{"num_hidden_layers": 11, "head_dim": 64, "vocab_size": 2493, "init": "uniform", "optimizer": "muon_variant", "decay_fraction": 0.703, "decay_shape": "linear", "doc_mask": true}
MLP neurons of a small language model. Each row is named by its layer, matrix (gate and up: input weights) and neuron, and shows model dimensions 64-159. Each number is 128 + 24 x the weight over its row's rms, rounded and kept within 0 to 255. Numbers have three digits each. A neuron's up and down rows have the sign that makes its largest values positive.
After each neuron's rows, "fires on" lists the tokens most often at its 100 highest values on Wikipedia text that the model never trained on.

L6.gate302:110105178102145117110154117136154166118156136138099134130120142097099090095079115104107116157134159142144123132142107129142128152144160101083137155167125123141100122173132119073119094143150121109101155128092159082153186119098170154108113094118113111106119133120137148174152097122061148136
L6.up302:130179150159129139101116123112146157160136159114136122136102121134138107129114163118063128128161146150154122121143109129123140124135132085133180134146059088158128167161110149132154115120152167131093131149118122095114137119153164136085099118154096118145119096135091110138160081098103116146
fires on: "f", "re", " there", "b", "om", "er"

L3.gate193:100117140166146123153125133140136148160109086116128159128103132115150140110148122139127115150129126124205148099150153132134147125123119158168128140083123080151117124116106146147130128127145153129131143109093151136137126112120106112083089112154124115156153135111129121123079086104142109150
L3.up193:143094157128121119170135143128104134128110060111168115148149127185091145132085167118081108100165128152131157158129165133177079123129147152132136196134113130144132144081144109110128142082139127117133147117131160125143151141110135124107125128096113188124135115122149107129109101124118112139
fires on: " ", "|---|---|---|---", "in", "ed"

L3.gate407:131140136132120139167131118146150111149108145105096091136044126155118128130146121094101111171112125112121168166123147125120114121130168151128132124133100152130144173137157118124149155150116119148137106112085129170116174086119111098068174113068104143134199109163136113112117140150097099111
L3.up407:144099152139138148141081119139156134136068142111133153130114149147107109150083126152068126140147130152126097192150092145189107089141122147138101160091111150133121122129111094113118115108145128125106176108095169122138115144127142156130156106157090121108125140124123145134155136138151119158
fires on: "t", "m", "e", "w", "g", "b"

L6.gate321:116135099095104158131096067140071124108142118131128136132138128107129104095146112151158116114114119131079192133113151157154169163120145144116085110127103119141110133133112133154116154204116125111103181112107114133134137120161103133102101129117097157112147143146144123149127094114108120125
L6.up321:141124078140115116129134168128155134082104120114110141131127099149126121184123182117165132145110184150107108105177110109107141101100151133079122118092115164127163166125138099094154147063142156122196144125140110144137146080101108128164119120101141121131137156104139119147125126112142141123
fires on: " and", " of", "al", "ent", ","

L5.gate33:141118180123112141144100157132145113178111116133139131121151125085129147114139148142126094135159156143147108125140097102153165111142101177139097161148093155143127130165137109154139126079159110110143136125116111118114110116114156156154106137140105086162139116090155128143081173076053116170
L5.up33:103142142085158089137090099111107112122147154165130160131083173125122135119126141171142139135134122099102090091154169134142138144135128113100097093132112119135139124115119137082117098124132090098151175169125104137125076133151123120112079139127146155158062141106115130096147182125121103124
fires on: "ing", "ate", "s", "ates", "ted", "u"

L8.gate206:152163102136172168110117145141191131140136090119101066124175109145118157173114137096165115154102154166121119109116135154098139096120110151150126118173162106127120112172126107145153133112138170073126150140114128115141124109161085165149124126119126148132121113131147110143128139107129156152
L8.up206:132091143139113115149138113081149123108152155145176118107077101142151143117114091134077122136102095150142094153095145132084119195120136087106073116179136099150149111162116086113100130111106136134134121103139116144173144151111118179106174109124123098162093155122175115087169098075157177136
fires on: " pro", "y", " A", " Pro", "x"

L8.gate134:123126083114149116119155103115136126098100138107125105151097172141101151114148125101178116076176154152114155143109103090111147136106174119133123140163148147188113142128138127146082156134166110121139085139149131098113137118131090125112178145123108139129140111149113142136086136150091117137
L8.up134:118113114116154120123110108143125104110106132115128148114132140134135081143090155141125126111158110112099112180135111154170129153105194142140093129077114131179171160103126112127120118145150131115142096107151106103111135157111115130176170128167166098165155127119163127102147135081128138114
fires on: " ", " was", "ig", " is", " |"

L5.gate326:123107080112109124196117122080108124130154120133109142151144102144132097109126136154141091108117136143140114093134126123109124164128097138116143113146133183117144139145159110102166119092140125105137151166126106080116105158136121123149123147123109088133100131166104159106148125168116093141
L5.up326:097114094146102148139151143149113126075123096105115129128192108133122136140176136147113121113138122131157143147131136103128148117105136139094141107116085144146123150166143088133102093081121144138124149141154099122127093144120108136168092114218107132138134122137147148122151121112135135077
fires on: ".", " .", " original", "ro"

L3.gate168:153132155165132075130144120105163115128164157110119130176132124098125109065125092134117137105121158152073154088150155066124144095125102117158148127114142167137146110136115086124133108133132110122204116135108113152174156130137140088128140145101126102148152088138125156129101144121133093175
L3.up168:125188176094138136090142080134139138118120129132123156158108153147140126100107122128076103093101170171129115126164133105120098152101133137096117158136153123163122156071162121159126132157084130155179150123139155155133142144126130111122139129118109097132111111114112129129120096139079097164
fires on: "st", "att", "°", "p", "ent"

L8.gate316:157163132173123166171145178138135153140149105141131110121165131146172111137085152100130118094135126122155151139113107108146151139113133131157138157151095119116101098130133132156117142182145083138102105120118108179133126121088133091109132101144137114156114103121110148144140139086130145155
L8.up316:121138148146107122160093124126113159136165120119125136156145123137138104178138139142120095130121121119098137138142134101151117128113102099175138151137129087148056140116114138162164133160146124107095094132157120166153143114100092130162064151170072141129112146067155107149136118126106124133
fires on: " \"", " (", " t", " o", "he", " He"

L5.gate74:089137159118145113141102123177122121134168102134121072114114153126110122074100132108161125104117133127139147117137158118163123123121135151153106129130098149152116104112149141125153132174121129144130125163133143115144173119141114122124086159145126104154162108106106111105136110127063124130
L5.up74:136082119113153151160100111173089089151162113160091130120118132101115064147101134152151147160156140149116154118106113130150150127177129150153091149150109125131155109153117141162123114091141126143131105145112149137122154127126141160116103094125120089167159118118115139144112092101082127133
fires on: "et", "at", ":", "red", " M", "b"

L6.gate209:194130132121078105125133124140161140141106140101116160136132110114098124097175138134086113136119119168061131117146142119102097110136148107134123156089151150169108123159111081086094118092139128136098151147091113105129131134110105149134112147176141095146140116131151116126150133157113126147
L6.up209:122090132159086188155145135153127113138097141133148148148170123144124121168129064115132115136169173143122149077146079113124111135164087144153164134149123120124145113135121106094150103148084139102144144129161119116134111110171158149159122143151085166155146132177116136143131121144153106114
fires on: " in", " of", ",", " (", "ly", "k"

L8.gate77:157138077088211123126108147130160153146159143114110109147103124124119111103121142102117087096108142140116160170126167122119143145145154124150125124147107060135135121130136109126162101091125137152145114130101196101125136119099160145135144139130097088120141124131139116098135185147102140137
L8.up77:162136140127139123140139075107101126136118080148113150122107099139135137141095138134096132122141134115088161096139142164101154109101095141128176117116076087154107154145140130157141148137146132147143096138115168105147129121123197108098120122133127131098141121152086120100135137126127103165
fires on: "ra", "ed", "act", "ran", "ro"

L8.gate125:118136138117109206144089161103096124109138166156162135134116129131113149144103109136152128072108133140152070149125112141147139139156165133159169130148129143112121106107147199126098114116099144111146118116162138134080089129145147108171147145134101145147120160139107137124101125115159133137
L8.up125:090135106133129126116044134197103126157145132159133095144141144107141163111100106123124104114099168130098101168125135169108127147143130134153154100175095164158104128104104144163164094103111121101125101140136121124110152107141094154088094107118123127090120138102114131122139121151121143159
fires on: " s", "n", "s", "y", "b", "-s"

L6.gate142:151095154127129131127163107101146115117133146138112128126098136116106159128134136120115115124086108144129110117147103066145149086139127153148146142105104126062067133120140087150175099138095118155107148122142146159162112123131120120137159150114100126100131118147109120101137151119108166139
L6.up142:154131111135163163128113124091120162132107155079141136143118120129148114133122103062111149079128149131153080108156114121112128103149121103115113182137107154132109114135118119148170130133098089108136143117116125103144117187078148147169176134131126140101097090131158137126133110131133151129
fires on: " a", "m", " |", "ied", "osed"

L5.gate228:140128105115129176125164081174152131107149094164098147167145128127126115171118120124132109096129133174152137127132129110121109106086110115094098137141142158143101151131119168132148140147097088138139125112098170092115077130139143091136111124115104169096161131130127109106094126126115096098
L5.up228:138161112124079145106128128117091157124117119149112110152147137129135167190160107106163096119130139102135099123139140110096123127128138156138101126087118112129087138111173118129144133133095159106166138125100103156132091086103131133136146112154176135115107124129142126104122102174118164102
fires on: "us", " by", " of", "1", "-", "le"

L3.gate196:106163107132152107143098094133130123146172161123103154131102113133135111119192076132123117112139154156148161124103117092138146168080145092126093101127141122126104128159146158118152144136124111128158139102117122124137097131159095125078146151113143159154178087144115137155130113147150106145
L3.up196:143173114126154121151117118168118168120137122157146075162140155168146143147107120132099067126140131155116121131142111193117088116129134112157164198130119133129144145111153145113143128099121114088107121126119120112109113127153106140100139099120108145128183130122154131092144124071121149128
fires on: "-", " "

L6.gate59:136136148156110114137184145117146127102105108102152103130124124091181054111149150104137135137120090157137115112130146137138128142103137145169148123070110103138114153103145158116128150108133132087162158123100132135139152147153122113097160121107149111140142097094090132116119102090139151129
L6.up59:128136168137156138107106110167111130081128116116142070089152110135174125119139114130097126157161105133118137091132128150123151093159124137132144163123131155126089139118097165162171118144130109144122099135127152104161141173131152094150175123116127134116146128146156159105066133160159141137
fires on: " g", "9", " (", "8", ",", " m"

L3.gate160:084129080138152170116104116103131145128164133124115140113096078097170132108126093141164116158114155112118148197118124159140122131118166141112104099108136129108117108154118161107118124098101170142107158148141097101153071131138173140126120129143165139142116099095141199144141166161160110120
L3.up160:123143136119103122125072094145123120124182154151121117117135165137144171135155114135161103118075135127109158132149122129139128142122148149090138131094133117149125143093144170123116113125129087095136095128111095073084166088131063148079143136133109126129181120156140124138151147107113119148
fires on: "-", "ic"

L6.gate387:124083143115123117117114145099124148113171147101115130113124190118071133128125142156130085117121160156124113140085147111109155127134115096165150102171129089093139124110140198126104133158132138175139100118128111126094108138141154130138167099137085120149161113166139163130146148076121149155
L6.up387:090164095156110129115119120162121137090159114124172086118146165084151134125126142131116163152151137168151141139132109134131149125148136129179121092129127153127089167140100137145130116122154105136111142166087160104095125130145076159129155133093131119148116070122149105098140127113129141125
fires on: " s", " a", "s", " an"

L5.gate336:130152109115108127174103104171113117120171146162122155169151103082151143096117113133148090145100125082143141130119137136127072131105090133158115109116130138093117147086091140160130131104114170182138102101098123159142141074114139131137114145181151122183137162123154160133116128096157132119
L5.up336:149150127098141164130128074122112126132125143121121164092129084073157138116166118141163143172137130160127144143127136144133099146176113101124161131110108120116098165130119118130178129117104095126133136144112098156148155130112102130159155144170150129133111149156113154153155130141161119160
fires on: " ", " |", "o", ":", "ual", "ō"

L8.gate313:091093114093163123134140150129120132072154138150146156129134129077098152124138113140169094111126142138166105124114146118136165131136100147161113169153134124119110099176091109150129119140110126123157125163165127126113097182095111113114152158148139089120201141145088112080139089159127122092
L8.up313:126099145116094135134095152113151135127142093152117142160094141134101105097115130155152157130134098122166143123140156149129130130136132115144120132135117079127088101172141128089109092127130142115089084090132139146105144167126115158109122138126134112158123107173138140110143130182143121072
fires on: " but", " that", " though", "ed", "ated", "ing"

L3.gate385:122155125151142110084143142100145117121165166110113139173147066111130111136154129120129123124083136112136168106096126138138138133135147100181128155105136137115093100132100134093137122135128097152167099144112095133103136122126127138106164161150099089137122102150141185133121143148084127139
L3.up385:154131102111184131175110110131140107159115174105131087140104111107146099139149101115137149134134126101174084149124133119078106147138159097182145112110116112121132143132107133114171093108156133146113084143175104131150087135130177138128122154148150146165148091143119171135179130133114136164
fires on: "-"

L8.gate279:151145133110103131141143125119130128148133129101104112110123190101121111132129110145195131141161132137098064133109115140118124126154134133174110120085166131118115196178125132099102120106143114082054161098121158122121109108121150126117150137116113167111112133141082103127121119146128151157
L8.up279:144112131152119152118102157146093114100089130127120119134151103148130149109179149085084110098136136121141093136069146121105118109123144126144125114113132129143092152148095160112157127136100124097119143133131137130124133133160092141126179101100084123116167111126087121154084146138145133143
fires on: " as", ",", " is", " became", " also", " was"

L3.gate329:151122091086138134166093099137087125117129179120120143194154104104172120109119122199142103126130120100130148158109131137141133104146116126153139138106167156098125086118092170086147145121103094156126096127132096127160128119162129132146165093200118118123141110123129173147111112132119127130
L3.up329:094126146143124129164085127088145094118125152123094115151138111118142095148160129119146132167176098133156123166124108164102138164123161120141101118157122104151149157153093146119119097125166108144112123170143129102111110110143130156050109130130142145133155097126100150103174115115174131127
fires on: "-", " "

L8.gate29:122113128111124198148153136135159127133173090129127152134162094137093079141144084124176089131080116102138133107112112145152159154145141108121109097137115110117120122145107138145092151127070117122141130174165100152139090152103115119100151155116140108116128142144158115120093089124119126097
L8.up29:094121107139078159133121128134141159141118099104119117138136123107104088119112096123189110101115140149113137086141116146128106115148155110123146123151105081159153132156198118130103134171065131108089102148131100144120147146136119123104100146138150125135149166148127105124151093125109130138
fires on: " and", " but", "),", ",", " |", " a"

L8.gate249:110151126103138161161111171142084151117127101116083115138123128189106101157134115139151086117104132148115123097133124114166146146138100159114140139163134155130117096120115146129092145128146110152097130159110122119147106159114171128123129093192125126107109116148080148110120111108127128119
L8.up249:167162142119159134105113123139090148140121130114172122112106135135136121153114119151143123095134145150191104104112148085105125088112114126158127102156145094142103074127075143112117169120144133140114112164146125142108105076125140173114103114195107121133090095134118124141069132099111092153
fires on: " U", " O", " (", " I"

L3.gate82:124139139151125094142126126117147130126094132141099066132091106134128099118161118120138115115127153144114157132101136096135127204107156115090159156104109078124175133129148119108131107167173135113147109137126167122121091128109122127088090161133109099104185126133089151158166121130100159115
L3.up82:128147147164152112156134120150147117138144141126085145159132102142147096121114169129163115123084113138118123108115137167148124142135112131134151105158086113126153152088125114108139114108089132157168101123134145164109170092148096130113117196161120148171124117139115118122135143134149147079
fires on: "ip", "ra", "ad", "le", "ro", " work"

L3.gate323:130157176107128182105124127167122076155151105109122144192130115168143142123127109180154096162103128113135119129103128076115128138137052155110147129090123103106136123134109141137177124129120108162161112138153103140137101126123135182192140164146113125137115114152139142131146148150113115137
L3.up323:150162123137107107144106120126130119122072159114114093138111103135118101116179106100172082138097137149176161097085134127109175097112105149114131136120175126164148113132148125084117138105161123149139099156147169127150130121121151133125100160160121100113175109137134140052118144139107129117
fires on: " K", " Air", " A", "-", "ob"

L5.gate278:125123117122139147173134114143122137109117131108123153103150122108090124132131112154179128137207133175102144121179145102128188127124117080118134134134128142137120110136113174137125077109150146117132151151116134097113085134106109109122091158123163138145172147142116078113125103159103129123
L5.up278:138116162109151123132101136132119135142128095108126115131102116142106155097115124142131112126136156170114094142091134113133095154176141164128150114170125125114106095162085098107117137137157145139171163109086159106174139149167126111107138130103125108144161166158128159137120117128225102138
fires on: "ing", " by", "ed", "over", " show"

L8.gate360:114145111156105176148151170150109168145161053122135147152122125101146167127114125140136130101105100154074166130128129113127107133115100115152158088107135137127125116149113114107127178141099141103116146144131080113132106109112109165093097171158132111153124141146117170142132108153118113080
L8.up360:088113132123091106091071117176122179145161114160122153074185158113103155135103097127139132102141108131121111126114125099138125112140104122154157099192159114133111158129152163100117110145108169101102104121127105110133099112120121139178121102169084123143123125156143168142098128126125151122
fires on: ".", ",", ":"

L8.gate50:149142101104108147176112158144108140148119148112104060108091124115138144133142144107115160110146104141119109124154167087148086130097128123130122122129132143118113150143130151095136135124134110121188116165147123126131152127097102108083149148080105109146181095123079116113150097192144171140
L8.up50:133129092086077091142106102106087174127132144117135100121093149091133126137131161085129106107142096103133146153142157104119106155139107119135122115110148084094128136104166145115116112130157129131110162119138132131128147126128132115114141122148095116125142137136091113105127103188177142141
fires on: " ", "th", "–"

L3.gate416:167129122115147119142130151117148085071173105137164121120162112118103161118138113143126156130156103120119114093173158166106190127106122097093129171100105075135129098108110145096155157125113120148114142136107076120133118140145132193147111137122108148172131130107156150119135164097092127134
L3.up416:147139173139151139177134134111110147088159125080106117115131162114099186118147124119148130108130153124176104069147154121115099151088166115156129127095121096099118135144082162148131159088116136181131165107148138124109091158104130105109098094144149122148127118106146101155110144111101118115
fires on: "ated", "ed", "ined", " served"

L3.gate393:130133192125106148138121119096077163122157150135119138131119189139117158150144118153127101135145137127143141128137159104124147121087099135096137122134168115137105135127111136135168141138115089090149128124123192061130121132148129123124144122128146092148121124125136132092106097087147123142
L3.up393:150126151132113110110123090099139123130091137112147162089153113135119096127166106117101132148100107118129117115121133105129141151114166108161092180123096156117104148120151139093192158141098114095124137115120176115129099126137138124123116142143139143161065126139124105188148120117147151113
fires on: "ven", " est", "r", " tr", "inal", "our"

L3.gate186:122147113175109148113086117107142114132115124104124124169104144126070121111132069138141110141131127131126137128104119144138124139082114123098110127125121150142125141148139137121135079140135131136127124151144120198117109100111118124109152090107127147130158079156123155116156151134109114124
L3.up186:078125092114109123169093158101166127122107128162157120118132151130116113146150095147130139154172125112104136136070133092152105135101095137117107089097134144126145129132116122148123120127166129124104125132124089103174157135120167158128147106080111080138143148129127115105119152123115124167
fires on: "en", "m", "t", "iv", "er", "h"

L8.gate355:171120140150145155148146116109126132114131099132117115137155167161160114153126153118139125154157113140141119135075113135149122135115095130098117092134099163120153119097103144136133111109161124161120129139126044122082119140113155121129070121151093170118134138154100139137129140084130133113
L8.up355:137146151136144134104105153104171127144140118102113162165092139175116128170128163131112092162150116143139130092126094108119090134118087113160122106130148112147121118113107101178141126109158123134114122098125126095142147101092142179132122102160137117141157120118131105111136106120097118131
fires on: " (", "l"

L3.gate86:154110075142112103100102124115097158132134123148134130117141128102131109148125076153109143117128115102111152156116131111190152143099127132130088121149105115148096134134164081133124146137178123121140160129153126145125138119126135181101169135144126130156145147129090103169082153162072145117
L3.up86:137105109134122160127056103106120104148181126124110118146131060100145088153153158121097145130114121134143108120121093101144142136157124117124095163148109116121120155183097120144150119115145105129166091170163132150121129096133152135149085163118135091105133124121144127118159158139108127131
fires on: "ed", "ver", "et", "her", "st", "at"

L8.gate287:145163081100104114113150148136151133148147122115185113112074165126155100119149144129178142146119119106117099144153149126095089159097126163134155142076144147156102104138120079121099125121164177139107116084151129125088104137126126123120169149129100098121117136121141105168149131129132148178
L8.up287:149123113137141108101137122147114155139124130131114068117168163139157124119140132096111153122089075142116123126092128140104122094133161144125136152102160162180129142086109106117171109104106161150118134138130108113092139155143129088133124140134114129088117097120135129108123096133140125158
fires on: ",", "-", " |"

L6.gate260:127102144127109110131115097133139143128153139137111122132080120136107122156123137164178107150134088095150187170099191134135117124109100084131149076119145119141107119109144132126146137125146134126160122120133114080139117118103143112126214111148132088111138085103149137150146116125147131142
L6.up260:117115147135147125105111103113113139131166103135081189100060101123090133164162131152144126111127124116150165138129206140143155117136141114162108110136162070157116138123151106142093080125175102082109132147136135093186162126144101113116154120130131145150123115123128056112137119129173166124
fires on: " ", "0", "3", " that", "th"

L6.gate87:123163112145085112145109095166170128131136133137138143149146113093113196087132142190101126132108134149135112065095111131116115128133134150157161156135114127150092115139113067116136158139145114160149149149124126109136133166162154133100108169158115151101135111130153116087140136163142129133
L6.up87:151133114166102147102096154125153135089100161128156117103157121110138107119152149174145123165150152130109145090124133128164145138097182133153124115135138144120128115127132168127126115126135113107128126137093120085117148132149183130134135143123100107135118092116140129113165134121153158094
fires on: " pre", " tra", " place", " award"

L6.gate190:111108143131145117099152130118133139117168114143137118114170100124095144154100111127099105115158132154110127139167142139097108121175207092109132094094100177104170146137139108152134087156118156147119129101122164131155120088128148151133164143120127126115122095114146150132146182151148118154
L6.up190:141076078105156125152161113121131083133106175136148128139160095124150129157121136125165130118112121137118140151122147125128118156094116103115128090109126202164118117141128083101140131105124157147153080135137099162133131134149179112118164144148099113115135131150107135116130155110106141155
fires on: " |", "or", "it", "a"

L6.gate54:126129123122122108094135116117148058146112131129171122153110137110146116166170121116122111089129158139117148178110116074150109168140125146143154136109118150137126079128134101128133177091132117137112087154103126145113090170132181111111161146151151143140104129124119111113141174117125126171
L6.up54:151108079123188086113151121133116125132143121136159140163144156095125146167134109117112106148133108172105145128117138131129126165098140130129083085151128110100131076129181126096130132123170134115099154126114146123122103135186127139148154143076132154111160139137110149107132128098134133116
fires on: "D", " to", "E", "A"

L6.gate416:097121160092103141156165124141070152127121161139112105115124128103123164152125111132136122159091155143063141117122132157102143144151091182114105138116118150132149126134106118157118139101070107156117139116166104131137138117151143155129106108136126117189105130106126136168066148120081097132
L6.up416:159108116131078112137100124161108126162118098120116137112140155127134163150155120117174113141108114142097094092159092125138141080157142112136110089118153133117087125117124142094143113080136126142148149136153174150152153134073123163097087119125126139110149126153080098148123117140146156136
fires on: " and", " of", ",", "\n", ";"

L6.gate351:149141103138104110104136137171127121086123117078184126122093154115135113187081143115125118107086081156125148110095153147137147161136145153127096124146147114136147132139132154145188168170141109151104107139147122184160110126112111135160093115112106127118142144112116142107112113132089136155
L6.up351:195128156126104145104152142132108111125091090114116103123115149119142136184113142117183153076103088114125106143142119165154140131148110126148155127080098112091113154193112116106132098081152140161134124145111136125132151087123142108146148159137134111150167122127137075130145148155121134131
fires on: " and", "^{", " to", " the", " ", " of"

L3.gate288:138159139113103099096116139093115138141126096118147120138122148119104173089107130087118127129116175093102130128092101098144139148148100118170110139155090119110121141092140153086091141148130147127147138130135142091143156089103171148103149116096137144128124151103114154141150135153094147126
L3.up288:109104143146121164085082150127137167135120118147120145100138150082100132111175122098122118105110098174151111117115085145167104099129129128118110101152096139113134141123161123135144095111133145076099136176141096126127129139158120150159102159125117143125146121105104137103148094161156129128
fires on: "l", "ch", "el", ":", "ers"

L8.gate63:151134144117108122130123152124123130166131139127094152131113136110114143090160094083156124087142158191100167128103118112124143114121142144188142148112159146119086151193123115126148139115096150160122136127110172093123134156113151109131153099116149154119089083128114122097140108163132150155
L8.up63:084109128113142131090103143140120157129105152111111174148087124169139134113101134147101130153111143128158119139138150118130148148123147113116114184111113103162119144146108121124172181106152130149105108151167093144080170106102139151141110117136101148108115079114148086099128104101134164126
fires on: " He", " Sw", " L", " G", " N", " Tur"

L3.gate139:113118106131116123125112100125133141169107138154136132160129103143125180122140144129108105166149119099154075141099093095116133114090106074109153137145107111094138097148118124097142154107142121126090094123156135115159116151145122131171078167136086121155142157171152175116092152123090134151
L3.up139:104108158094115098160146152099120163154106126131124106139080097155130155153133167109149140106108136101108124173151139115096093101122181158119154111128138137139166156127116156111125164103143139131117118140131101159139121118142131155118124108127155155146106109134148156128137174114116115140
fires on: "u", "air", "ene", "ing", "ues", "ue"

L5.gate183:153136111131130103153116129096131127117168116121158139120059090157108147163081134125116148111148142146124142142158152115209102125109147143130085117147188118160117143092157130126095138145117160086134128151158089165092111161126128158145133101123165133123133132090141137120124102118156119146
L5.up183:139129121095169080120137164133126138102125150157109097147108104149164099089120149115121124102115128135096151105119130093149114102114135129155127160109111118119152161159125072106162122105116140120154133104128132145166118123146126166155165114157101104090089135131105110155080137160117136087
fires on: ".", "2", "al", "or", "ar"

L3.gate57:123120120116138133142141142103124099142130138127141106135098094165104157193122119119153161090121118134094201162139078137127133112113159123144122149096168141123174146084140118099143136153140103141097136129099143125106138129145146165110134120058192177117131150113119106154108142147121137150
L3.up57:141125144139125132152093081131084167154151124165129113106096122116165118138113140098114130151159141160099156112141154092144123124115137136121138137129100116098153147121102089130132173113077133129120142139112131097128143092118148141173144168128107134155162129102163170140125121103103140088
fires on: ".", "ade"

L3.gate390:151176100162163135182133140121159118102132112125088116097161120100126144136133145133105087116131105120121120126165137145116088183127175150129112130116109129097105133149153127090100126084151127122115112138058128097149104134120134161084148134132105164085125132170108125119098167092156124083
L3.up390:151153138167187127153151136121098140109121154148089134123146124098172131133121149123134102140122146145096120131111116147104132130156140110123135136121081108120110114122122141090145181101086182150126102155169144138135172121135120137081120146121107123113151155167103079112115147081131163135
fires on: "al", "r", "ol", "ran", "ra", "um"

L6.gate216:143119144132119123115090153113162136144125147136121159130140066144162140116161122131147104116116093117161141152108132103149105145097124117161120104114072124152117094130127138116113094133116102134139169138128166092135088118144135079121113157131101087136140135089154105099151127130160167097
L6.up216:124128116141108142113107112156115115146076120145147131115118118129124125089133151098077095154106163103135117117128155098127126184105084101098144148143163130135130150139102143150135118163119129148089097120156165104108123141119170112109153124120141153132156146131148135110142125160085153143
fires on: "h", "ur", " Sh", "k"

L8.gate341:115121110104126123130102103169113167126126114089142142179129151134114163171142151119151139103133189118144105123144127100138139157118137092100084124114177126108137074117125153124159147141151140117074092081102123168166127103104172152091122132124161154148163111123110145116140100059151111108
L8.up341:142180160125141083114090140166110126101136114120114153160135140130116114090145128132131131157103111129114129143133096114163129132117140100133098094153164132121097149143133156141133121162119076100118141150100160122173121120174108115109157108135121139131163123123092106112147161077163171137
fires on: " "

L8.gate376:117163156116129155099088126147154110131107145113139152068131142106131143116122137157147126109146139101100150140123133103133154120156130141159107129105100135133115105154121149121133144135109135170151127111104091140125091110138111142135076204118126113134159122094077116113128149129094177109
L8.up376:122106086112148103164163109128144137100127129145111105149087098157096156115130082127140148122127123108109076178150162149104128138121126148161109174148128140132149159106080147160140095080103153113184112123149146109129156112151117128099130180110098143108128107138149127116174120138138123156
fires on: "re", "en", "em", "on", "ard"

L3.gate116:129184169159154096141141137141130093113106090080138155166147125089150142095171164109127111119104107111122140115108158114127158122129104096094138066104107123184152132139128098119138140171134122095126107134151156155150137114116127111122150157141098099129124141118112157125175140154109147109
L3.up116:114161153172113119156128126136114129161109163112129148109146129085123136111123143128099070125144092078136139142101143137156137090116131124160125157146116102108098147124111117112175134139125125138092120077117141102185103140105121163159118146150112095135143134133143145129150117123131149100
fires on: ".\n\n", ".\"\n\n", "ra"

L5.gate5:140147135193135139129095121110126114113139142104141155134134132103147139130177111157091143102135112122128102123166133110140174138118169101137144173081098133140158120145089095136183100137114094146119111115116136109112150134147129157118147169062145142144154158122098147157090119087127090072
L5.up5:125107073150156112133097143122100069116118129135157101157124149122105118118142120119127138114115106166176110129165154122151167116150099136108087131119178120107149099095159119112139135102148146129196121156147085144091130133100130134124131107127147124160161130113136111149130093128073129129
fires on: "ed", " h", "ated", "ing", "med", "s"

L5.gate244:130119140113117160163134150104100123127117099102130163128152133122133131123161148142151093122116131139143164142156175135143150081126108159108140146131174123121128108164122133151099108135118117131138097134128078124138109099142121159097126153118174141128166086115121083095151107124109142088
L5.up244:132103096144141153087127078157114162114123111103112109156121123145125124155138137120147123070146111119128078122187147114150094180147112119129172156130109141141104159140141114144163142140115173114163130120087118083140134132146074132136125123119150122105157169099078122112103121150129118097
fires on: ".", " by", "th"

L6.gate394:157126117145152127111119116135149125118127154117172107162114114135166123150138124105127097121110103125112133137121149058114120107136147122099159118114124109110135085099107101159136146109135098140087140111117146107171062142114161112127173148145171129164147142164118142100167130139119137163
L6.up394:095137123076159140140129109128147113133094100162153094117141137145123127155098132142138129120149107147090171124104111111169153111134132104171093174159109167100161131116175115127159080152140113099096142124133158118129154122113131124099162121136106142105136117093115162141134138125114170130
fires on: ".", "M", "F", "A", "E", "B"